Weights of a small GPT-style language model, trained from scratch on English Wikipedia.
Training: a variant of Muon for these matrices, 10721 steps.
MLP neurons of a small language model. Each row is named by its layer, matrix (down: output weights) and neuron, and shows model dimensions 234-329. Each number is 128 + 24 x the weight over its row's rms, rounded and kept within 0 to 255. A neuron's up and down rows have the sign that makes its largest values positive.
A block is one neuron, or neurons of one layer that tend to fire together. After each block is what it responds to, as a language model described it from the Wikipedia text at the highest values.

L7.down301 [128 111 120 100 163 165 134 108 190 145 104 105 116 137 114 147 141  85 158 124 140 158 112  99 144 155 112  82 146 123 137 112 178 109 154 103 143  84 104 107 163 121 116 117 131  88 131 105 175 104 153 144  92 126 169 116 133  99 137 148 133 104 142 133 106 136 147 137 143 109 123 126 172 150  77 202 140  97 111 135 127 146 127  98 132 110 100 114 122 160  80 133 121 127 117 135]
L7.down543 [145 149 106 144 137 121 134 142 165  95  99 148 120 118 135 133 130 141 170  87 102 136 140 100 108 130  98 116 110 121 153 169 126 107 139 157 133 123  82 117 149  99 142 116 133 150 126 121 107 138 143 124 108 189 137 125 145 120 135 136 147 103 132 110 116 144 123 104 106 121 129 126 135 134 154 158 183 116  92 126 105 139  78 143 150  75 156 135 110 140  96 150 162 155 129 104]
Responds to: Verb stems before suffixes. Verb stems and word fragments split mid-word, mostly just before an inflection like -s, -ed or -ing, e.g. co-star(red), concur(red), depend(s).

L4.down88 [119 128  84 124 112  97 135 137 168 124 125 132 164 109  83 122 106 132 122 138 141 149  81 198 109 155 124  97 104 160 131 156 128 104 149 115 147 180 128 111 161 127  72 128 142 153 113 155 155 121 117  79 112 122 144 138 160 136 100  94 122 139 152 158 119 134 150 149 115  93 166 122 143 137 147 143 108 175 103  99 133 157 117 120 140 137 130 100 131 102 119 145 106 129 128 119]
L4.down245 [132 165 144 132 121 131 110 179 136 165  78 133 116 164 115 146  98 111 151 162 148 147 120 179 174 174 112 113 151 101 104 107 156 170 152 122 126 102 133 168 150 131 100 150 118 121  84 143 159 171 110 103 137 155 129  92 109 152 105 116 124 156 108 165 125 131 125  98 104 161 100 126 129 136 128 142  92 137 141 149 127 109 163 112 151 128  98 140 146 143 146 151  90 105 158 100]
L4.down351 [ 97  88 112 130  92 129 106 114 148 136 122 120 132 113 115 133  85 124 120 112 102 108 159 180 111 140  75 123 109  78  93 138 154 137 113 142 146 111 157 117 125 152  97 113 145 140 128  84 134 134 143 179 115  65 144 153 130 137 177  96 125 136 113 129  89 128 138 137 117 146 120 147 137 148 100 116 132 103 130 147  83 123 130 135 132 125 134 127 121 164 149 128 100  74 121 171]
L4.down356 [155 131 155 105 134 118 102 143 149 110 154  70 160 127 137 172 113  88 149 128 140 112 168 108  99 116 136  85  88 180 122 112 142 131 136 180 134 106 134  45 124 118  91 140 131 117 131 128 150 155 117 137 104 116 141 161 130 141 126 140 137 119 156 140 123 153 111 119 122 149 105 122 169 104 129 111 127 123 113 120 130  95 154 124  78  94 101 114 111 136 102 116 132 113 126 173]
Responds to: Contraction apostrophes and slashes. Mostly word-internal punctuation that splits a word, such as the apostrophe in can't or couldn't and the slash in N/a in tables, plus weaker scattered word pieces.

L3.down44 [119 123 118 141  62 137 153 135 148 128 155 141 116 126  85 142 149 125 120 112 153 154 103 145 121 146 155  52 161 144 134 116 151 126 120 117 147 174 160 152 111 166 131 143 117 113 101 135 116  80 110 100 136 124 156  92 132 158 136 157 102 117 122 124 171 100 106 118 168 103  60 122 159 137 124 101 107 115 135 146 146 126 108 137 111 128 135 170 124  81 171 172 157 131 118  96]
L3.down357 [122 104 182 107 122  91 106 100 146 120 113 135 124 170 111 105 154 154 117  86 115 112 158 162 175  88 159 146  99 140 152 133 154 111 173 157 156  93 147  78 112 120 141 122 127 132 127 133 124 143  98 140 153 154 140  89 123 151 143 135 155 140 130 109 125 118 129 150 166 120 122 152 121 131 148 123  98 146 121 118 104 146  86 138 134 124 149 169 166 117 130 139 148 140 116 169]
L3.down682 [ 93  81 141  95 130  98 158 132 119  94 126 152 108 111 151 123 138 163 132 124 133 160  95 141 184 132 139 131 157 137 119  89 103 102 132 110 123 102 132  90 139 142 106 104 145 134 184  92  88 134 125 162 148 103 139 121 105 106 123 112 185 164 151 113 108 134 125 100 135  99  81 174 123 143 129 140  98 117 131 150 162 157  95 159  97  79 138  87 142 130 150 100 106 147 157 131]
L3.down777 [120 130 121 126  95 131 189 141 137 106 163 137 130 125 115 123 167  94 159 115 149 141 115 132 156 139 140 139 116 132 158 146 117  80 182 123  85 106 156 163 138 128 131 129  81 115 122 149 142 165 143 117 163 144 104 165 166  92 125 157 131 147 119 144 146 122 160 103 182 102 124 129 116  89 116 152 113  90 111 152 146  98 138 177 137 129 142 147 157 121  83 118  81 175 158 106]
L3.down949 [134 127 146 145 154 185 112 130 127 112 177  91 115  90 157 153 111 196 143 139  83 143 156 135 147 143 111 166 100 156 106 143 136 135 132 153 124  90 150 103 130 105 130 145 158 114 142 119 127 114 130 134 153 129 116 134  90  98  92 104 171 122  88 151  87 158 148 122 145 107 132  94 133 189 168 131 124 124 116 140 111 137 148 141 109 117 157 136 145 102 148 120 132 153 122 168]
L3.down1205 [133 121 178 129 155 186 148 108 147 106 147 182 159 127 153 130 116 106 121 131 123 116 100  84  95 107 124 100 127 163 105 170 130 107 135 140 130 106 116 112 157 130 126  98  96 133  79 138 170  99 134 111 176  99  88 150 143 148 129 125  98 124 148 118 131 162 119 130 152  90 177 116 137 140  82 173 135 122 101  90 120  91 137 144 123 147 106  94 153 167 119 129 148 130 131  62]
L3.down1313 [107 120 138 140 157 145 128 107 130 119  94  89 141 113 100 108 122  80 110 117 151 144 128  97 126 111 168 105 110 121 131 111 181  83 102 110 149 138  96 119 121 127 104 175 101 114 171 121 126  93 100 154 144 132 125 109 136 126  98 155 104 125 109 162 104  97 104 151 194  89 140 123 133 131 109 126 130  88 147 110 137 108 113 141  84 125 142 110 142 101 117 127 175 130 152 123]
L3.down1324 [135 164 112 125 109 109 147 159 153 139 123 124 118 135 149 141 156 141 119  43 125 139 133 141 142 145 134 102 112 148 135 107 144 139 143 133 105 123 122 186 139  89 158 141  83 143 130 129 126 140 117 144 126  96 147 148 132  78 107 202 132 117 177 113 106 141 147 162 131  88 144  79 101 134 105 118 106 169 155 125 153 152 118 158 125 157 142 199 121 137 137 121 145 181 159 135]
Responds to: Role and involvement words. Words or word pieces naming someone's role, participation or relation that expect a following preposition, such as involved, part, specialising, collaborated, Preceded.

L3.down104 [129 158 105 119 121 144 125  99 147 110 129 169 124 110 153 150 133 119 117  76 110 160 153 204 102 127 116 144  93 122 154 125  92 117 104 158 116 114 116 143 131 170 162 131 119 107  69 103 157 118 127 122 119 131 161 121 163 165 121 110 122 170  82 132 134 120 165 121  90  83 128 125 120 121 161 151 165 132 154 144 155 143 123 143 131 119 103 125 141 127 116 134 155  95 146 136]
L3.down439 [164 109 129 110 146 129 127 114 121 137 140 134 122 124 192 135 136 124 109 157 100  83 132 162 128 137  93 170 151 107 123  97  98 147 125 115 128 134 125  95 114 163  97 140 122 121 119 106 129 102 122 135  96 119  69 128 144 107 135 170 175 124 109 137 160 132 129 143 123 112  93 152 143  90 116 144 138 186 118 118 114 101 155 147 137 116 125 119 105 175 141 179 147 126 139 153]
L3.down481 [150 128 104 149 178 129 132 125 147 147 147 120 160 102 165 170 133 130  93 160 158  96 177  76 117 142 120  94 138 138 143 117 136  97 130 133 146 105  88 118 105 137 108 167 147 109 145 107 134 100 105 101 129 140 123 133 165 107 138 152 146 100 140 132 156 153 108  78 137  86 138 109 107 135 121 112 138 139 127 106 153 113 141 154 119 123 115 165  75  89 130 159 126 108 130 117]
L3.down702 [111 121 124 143  81 123 151 111 135 189 102 123 157 153 128 112 131 103 102 116 123 152 162 122 136 132  90 157 164  93 113 149 132 124 136 104 158 128 107  88 113  91 145 149 102  93 125 151 118 134 102 136 118 137 104 109 142 132 134 125 153 101 136 127 120 109 126 155 129  89 124 160 137 123 140 201 164 136 130 151 143 151 111 117 148  92 153 143 122 140 144 104 168 139 121  84]
L3.down801 [140 101 117 136  88  83 154 132 139  91 156 144 101 134 129 115 107 122 119 141 136 144 146 139 131  88 155 117 113 108 133 108 140 159 128  83 104 152 121 111  90 153  92 138 184 115 148 154 144 147 113 112 153  97  89 106 107 132 135 133 158  88 141 110 130 149  94 132 128 168 167 106 111  85 173 118 160 103  98 124 153 164 136 114 115 115 140 131 101 128 100 139 122 124 179  80]
L3.down835 [119 105  92 146 126 115 137  98 147 114 180 126 108 146  90 160 138 126 125 134 101 129 135 108 104 131 154 131 113 127 127 120 158 147 135 115 160 116 134 141 106 146 175 112 149 111 115 145 114 117 123 137 131 143 113 170 138 143  75 133 106  95 118 171 108 128 189 116 147 151 103  93 157 117  86 131 107 134 142 124 101 143 147 131 146 120 116 140 117 135  91  98 153 161 156 110]
L3.down1262 [156 173 172  96 193 119 108  75 125 134 145 106 123 162  83 160 125 108 117 132 135 118 127 122 167 115 136 155 101 126 128 112 147 148 119 147  87 103 113 168 156 106 112 146 155 153 128 123 122 142 121 104 149 152  95 107 135 123 122 133 100 126 143 105 159 136 120 143 115 111 124 119 116 150 144 111 131 138 147 100 147 147 118 120 117 126  65 136 148  83 146 135  81 120 172 138]
L3.down1287 [117 108 165 140 182 144 146 100  57 128 129 102 121 131 136 110 127  83  75 152  84 145 123 179 124 135 111 142 143  81 155 115  97 153  84 151 134 152 140 105 117 157  85 144 125 101 101 126 117 146 133 138 114 131 107 109  92  91 147 101 129 144 153 125 189 131 139 133 132 125 122 144 168 132 144  92 146  91 131 156  96  98 153 143 101 113 122 114 155 106 156 132 165 149 138  82]
Responds to: Hyphen in Arabic names. Mostly the hyphen right after the article Al/al in Arabic names and clubs (Al-Raed, al-Sharaa, Al-Shorta), plus mid-word pieces of names and abbreviations (BWV, SG).

L3.down13 [124 127 145 151 146 139 118 132 128 148 132 124 134 112 189 133 143 108 127 103 148 169 157 161 130 126 161 122 160 114  95 151 142 129 128 146 155 118 115  96 148 126 118 138 114 166 148 127 138 131 112 163 132 154  72  96 122 106 155 129 119 104 128 147 142 106 112 122 147  86 107 112 133  93  89 138 147 169  97 113 136  93 116 167 134 119 122 120 134 128 137 153 119 103 162 158]
L3.down50 [121 117  98 146 113  93 138 144 131  84 110  96 142  96 126 144 109 100 123 113  99 110 147 130 222 103 135 122 140 149 139 125 191 133 172 127  93 126 149  72 156 118 129 149 133 129 153 127 148 131 103 132 116 124  91 103 143 140 149  95 150 144 143 106  97 115 124 122 158 110 111 141 109 137 103 164 115 116 138 129  87  80 123 145 145 115 136 104  75 105 105  95 123 147 108 114]
L3.down654 [117 116 105 111 155 127  99  94 117 186 120 107 113 117 167 106 136 100 156  66 133 169 116 148 116 101 122 115 115 140 114 151 138 145 137 156 156 102 159  95 130 107 121 178 119 159 129 128 133 109 109 132 106 143 114  97 127 133 118 143 146 129 128 138 101 103 163 112 128 111  91 109 112 113 133 118 134 106 128 145 147 129 108 130 134 145 152 118 103 108 146 136 155 118 103 111]
L3.down712 [152 122 109 114  85 116 116 141 172  93 148 102 156 113 108 119 179 106  99 161  77 101 145 127 110 150 154 141 139 136 146  91 143 142  89 137 103 164  70  94 123 114 138 141 141 169 144 108 145 158 136 110 111 119 116 128 122 107 130 123  88 172 127 136 100 150  99 104 146 119 110 107 115 145 172 148 114 119 169 125 157 120 122 120 125 142 136 167 170 119 168 141 132  87 139 144]
L3.down774 [ 77 166  94 113 134 133 128 115 154 180 138 110 138 117 148 118 140 103  93 147 160 102  82 135 125  62  81 132 129 106 114 113 167  93 151 137 117 144 125 114 126 140 101  84 170  86 109  92 176  77 170  81 110 117 176  95 121 109 175 111 151 158  94 117 130 104 138 144 154 114 142 157 128 141 152 173 137 140 154 105 131 141 102 112  97 138 111 137 121  94 152 128 134 138 113 124]
L3.down892 [155 123 133 135 158 128 101 115 113 150 195 133  86 105 124 147 133 113 103 138 100 135 136 142 115 106 117 150 134 154 113 152 133 122 137 115 164  95 123  17 125 108 111 144 161 152 160  73 142 100 141 127 136 136 100 107 132 132 143 156 122 143 134 146 141 126 123 144 125 134 125 124 107 151 132 130 117 194 106 135 154 123 138 152 142  85 149 143 132 157 105 126 112 122 142 132]
L3.down927 [168  94 130 160 180 118 100 127  95 103 150 138 139 153 164 122 148 110 131 135 114 115 143 109 144 130 123 110 134 119 112 144 118 123 113 119 133 134  99 128 169 134 107 156 142 120 126 130 128 163 103 103 139 135 170  59 158 119 100 148  99 165 143 110 118 107 118 174  91 148 116  82 169  81 113 112 106 134 138 120 107 134 172 125 126 115 111 125 146 127 106 171 176 150 125 173]
L3.down1224 [ 78 138 125 190  94 109 124 130 141 176 110 135 143 145  96 134 143 146 138 198 138  96 123 112 182 155 107 121 152 150 113  72 141 149 108 145 138 118 126 108 153 143 145 123 136  89 131 148 119 142 150 130 117 125 156  98  88  87 139 165 174 110 178 130 143 183 150 150 132 147 109 116 119 116 135 131 127 138 153 119 135 140 132  98 119 124 117 119 149  96 138 148 138 161 120 149]
Responds to: Mid-phrase connector tokens. Slashes, hyphens and periods inside fixed multi-part expressions, with the rest predictable, as in N/a in tables, mother-in-law, editor-in-chief, U.S.; also later pieces of split words and names.

L3.down717 [137 128 113 143  97 116 126 114 133 126 151 155 145 105  77 109 164 120  48 131 116  84 124 114 136 107 143 139 158  83 148 115 165 132 120 133 133 131 111 167 186 112 141 111  99 130 117 140 144 118 116 138 159 121 124 131  96 126 106  94 127 112 115 149 147 105 146 156 113 148 113 145 126 141 126 119 133 154  67 100  98 129 123 111 140 176 102 124  94 115 106 154 165 120 184  91]
L3.down778 [ 67 158 113 161 152 129 156 149 110 124  91 113 167 133  73 144 119 161 149 121 107 122 141 131 129 120 150 116 165 126 135 119 130 147 118 109 120 102 115 115 166 132 114 142  78 150 150 115 116 179 134 101 144 129  86 127 142 127 170 113 111 127 174 184 115 160 128 106 117  98  92 133 144 190  97 187  98 146  76 141 119 105 118 132 119 119 142 106  89 111 127 140 138 164 138  95]
L3.down815 [113 136 121 124 137 123 143 136 146  94 169 116 127 116 138 106 127 149 109 139 163 139 122 133 166  88 136  94 160 126  74 137 105 136 159 151 110 166 111 170 151 155 160 117 123 160  86 132 120 128 122 155 167 128 109 130 137 131 137 145 138  89 137 187 107 135 143 136 158 155 102 135 168 124  97  96 120 123 144 121 123 123 153 148 102 132 129 136 137 159 111 114  67 124 131 127]
L3.down899 [142  84 138  92 105 154 158 135 127  93 119 105 114 128 110 100 134 135 124 144  99  90 134 132  89 123 135 142 118 109  99 103 122 105 135 126 147 118 174 208 125 121 127 133 120 130 119 117 154 142 134 117 169 105 100 151 100 116 170 153 121 144 129 123 116 125 138 113 167 147 118 117 143  99 143 124 127 119 146 158 141 161 123 107  91 146 151 125 157 155 105 118 175 171 143 106]
L3.down999 [117 205  88 103 102 148 169 126  92 125  75 145 140 114 116 116 110 128 131 123 117 119 136 143 134 124 137 143 144 135 133 169 144  96 158 189 112 120 145 117 126 133 117 113  80 106 143 144 108 122  77 103 168 149  92 112  85 132 143 151 146 158 147 191 153  90 169 143 195 116  67 155 138 164 128  88 133  81 144 144 111 108 142 119 121  68 140 159 112 168 144 124 112 116 126 133]
L3.down1110 [126 135  98 115 139 135 138 122 134 127 151 139 158 105  83 102 124 125 168 188  74 148 163 112 150 103 142 130 124  95 153 160 118 138 138 115 121 107 114  70 110 106  75 114 142 100 115 114 120 137 106 109 115 143 150 111 103 126 130 159 131 156 149 116 107 137 133 147 101  99 121  70 134 128 157 108  98 114 117 135 131 130 114 102 139 136 121  89 141 153 122 147  48 110 159 145]
L3.down1241 [101 125 105 119 150 137  91 129 102 215 130 107 142 141 169 109 157 172 134 135 135 130 136 107 100 130 108 119 112 100 135  80 128 110 144 157 105 144 129 150 138 130 153 116 145 109 119 158 111 121 145 111 153  89  89  97 135 114 129 131  69 138 164 110 136 119 112 148 117 136 137 118  72  94 147 164 107 150 129 133  90 172 140 123 153 130 153 144 150 147 129 139 149 134 179 138]
L3.down1267 [154  62 133 138 151 131 178 151 149 148 118 122 124 153  94 130 104 116 154 118 136 121 209  96 153  88  96 190 161 103 117 148 108  90 114 180 103 107 106 122 119 115 103 133 102 131 122 106 133 113 129 112 110 160 106 125 159 118 128 117 154 158 131 134 143 120 138 145 141 125 135  89 117 176 142 128  94 113 123 143  98 139  95 153 100 141 115 153 116  97 155 111  92  83 139 132]
Responds to: Predicate-linking function words. Function words that join a verb or noun to what follows, mostly infinitival to after verbs like began, managed, able, and also of, in, into.

L4.down263 [119 121 137  97 165 126 130 119 121 166 127 138 103 103 105 133 158 131 154 134 123 150 146 145 168 143 150 110 140 109 143  85 174  94 152 128 106  95 112 156 173 113 102  96 121 161 152 119 117 143 152 146 126 137 175 137 139 157 107 111  85 156 146 128 115 102 154 160 172  85  84 123 138 125 150 161 146 134 130 164 100 145 144 106 116 107 143 120 108 152 114 101 120 108  76 106]
L4.down492 [132 145 124 127 121 141 126 104  91 111 141 162 161 102 133  91 184 133 149  78 140 132 125 148 140 154 133 126 155 127 131 128  84 122 144 110 103 155 100 102 133 100 125 134 138 133 121 141 155  92 136 117 111 104 112 137 129 154 104  88 135 167 149 140 135 174 126 116 155 184 152 155 137 130 154 107 159 163 144 113 128 151 158 146 163 121 115  71 120 185 144 166 105  98 127 129]
L4.down1131 [139  91 130 147 117 142 115 126 130 167 159  83 158 137 108 137 110  99 136 129 132 155 131 125 146 158 154  73 124  96 148  93 102 105 135 109 118  92 102 111 117 113 136 112 112 166 151 115  97 144 163 172 103 129 175 117 165  88 129  77 142 130  92 146  99  91 141 136 125 121 146 127 158  96 140 156  96 173 133 115 150 183 133 112 109 113 152 138  86 170  76 116 121 138 136 109]
L4.down1230 [133  99 108 180 167 131 102 189 136 148 127 113 162 130 133 109 136 156 125 165 121 108 148 123 158 122 135  83 153 101 103 110 112  75 110 111 169 161 127 107 137 126 117 133  97 137 149 103 154 103  96 141 118 138 160 118 143  74 116 132 128 105 143 136  88 131 145 145  99  97 113 120 147 155 167 118 126 123 160 151 101 171 142 148 120  82 154 148 133  97 131 115  92 131 147 104]
Responds to: "Appeared" in career bios. Main verbs right after a person's name or pronoun in biographies, chiefly "appeared" (in/at/as) for performers, plus grew up, was, live.

L7.down76 [146 108  95 121 106 144 147 129 147  98 179 109 124 138 153 132 135 162 163 126 122 113 128 156 125 118 127 166 123  94 111 144 138 126 124  73 141 149 146 118 108 111 103 135 127  76 105 105 116 135 124  94  74 149  67 148 110 124 106  79 106 118 124 149 111 109 201 124 140 122 109 128 151 137 111 135 110 136 102 128 113 142 157 106 109 110 147 129  82 168 134 140 112 113 110 118]
L7.down822 [185 149 139 141 120 125 107 155 165 169 106 128 161 153 126 152 117 143 139  95 145 144 110 123 121 155 149 147 104 115 162 157 166 165 152 160 112  91  73 212 109 135 217 144 159 219 131 116 124 125 105 170 102 131  79 126 120 119 112 120 181 145 103 111 125 139  86 124 134 115 110 102  77 125 107 126  98 153 149 129 107 138  99 118 130 125 179 171  98 117 137 164 121 121 130 134]
Responds to: Mid-name connector tokens. Connector tokens inside multi-part names and titles, mainly the hyphen in Arabic names (al-Yawar, Al-Jayzani) and "the" in "Player of the Year", also All-Defensive.

L4.down153 [124 103 127  89 154 127 126 143 131 136 127 119 150 157 144 145 106 102 146 113 142 136 123 164 163 121 157 127 106 148 139 152 142 118 141 123 114  98 130 133 112  99 143 111 102  95 189  96 129 117 121 148 138 119 152  82 129 129  67 132  89 104 126 150 109 128 101 139 103 111 148 122 110  93 133 192 176 120 158 122 184 161 145  82 131 119 171 141 195  95 106 130 112 132 137 123]
L4.down217 [118 144 146 117 133 138 142 166 109 124 172 108 101 129 136 145  80 133 149 140 116 138 118 104 156 128 150  91 160 151  98 116 150 102 161 118 138 163 109 158 152 142 134 110 141 186 143  89 162 130 146 129 130 100 118 119  80 128 125 117  70 112 153 122 142  92 143 141 103 116 170 173 134 134  94  90 100 214 126  83 137  94 144 128 138 117 131 141  76 150 126 119 141 133 128 113]
L4.down525 [123 110 100 129 137 146  88  61 138 133 136 116 179 120 134 135 119 141 158 117 103 101  97 153  87 104 127 125 107 131 152 189 103 109 124 132 145 113 130 203 151 115 173 178 102 119 140 105 157 136 126  94 124 143 147 147 163 126 128 128 117 104 103 138 113 144 134 102 160 101 138 167 130 110 116 155 161 129 156 164 129  76 121 145 131 128 158 112 105 120 117 132 135 107 160 123]
L4.down966 [154 163 100 130 121 140 147 110 145 170 162 152 154 104  94 164 139 131 134 145 132 132 144 124  90 109 154 106 131  77 124 129 125 110 118 152 175  92 162 153 170 132 104 133 117 149 140 179 139 145  98 192 122  72 153 113 129 116 106 132 125 130 136 159 151 115 117 137 100 139 138 146 134  71 113  71 111 140 168  88 111 101 106 139 149 101 132 107 122 175 157 131 143  96 110 131]
Responds to: Infinitive "to" after inability. The word "to" after words of inability or difficulty, such as unable to, impossible to, refused to, failed to; more weakly "not" after did, and modals.

L7.down167 [ 72 165 112 177 103 128 128 132 132 103 158 112 106 131 103 174 110 157 135 116 164 119 129 143 160 154 112 116 124 127 148 178 131 129 119  88 101 156 110 170 137 107 133 122 126 140 120 134 146 146 134 135 142  96 112 111 113 166 123 156 117 118 117 120 138 110 142 156 158 132 147 129 150 134 149 127 162 131 133 127 131  87 106 127 123 142 187 142 115 136 135 109 149 127 172 129]
L7.down507 [129 143 107 125 140 165 136 152 138 132 154  93 170 133 163 129 103 123 123 106  89 135 122 136 146 140 101 128 123 138  98 203 141 131 116 111 115 147 171 217 134 154 145 123  98  93 104 120 127 154  81 159 163 114  90 142 112 138 141 117 103 117 137 152  91  57 129 146 127 112 111 106 112 112 138 119 124 158 116 148 135 149  98 100 119 121 178  91 165 137 147 128 100 161 128 157]
Responds to: Pre-verb auxiliaries and infinitive "to". Tokens just before a bare verb: infinitive to, modals (can, would, will), not and contraction pieces ('t, 'll), often in titles, e.g. Can't Jump, I'll Find.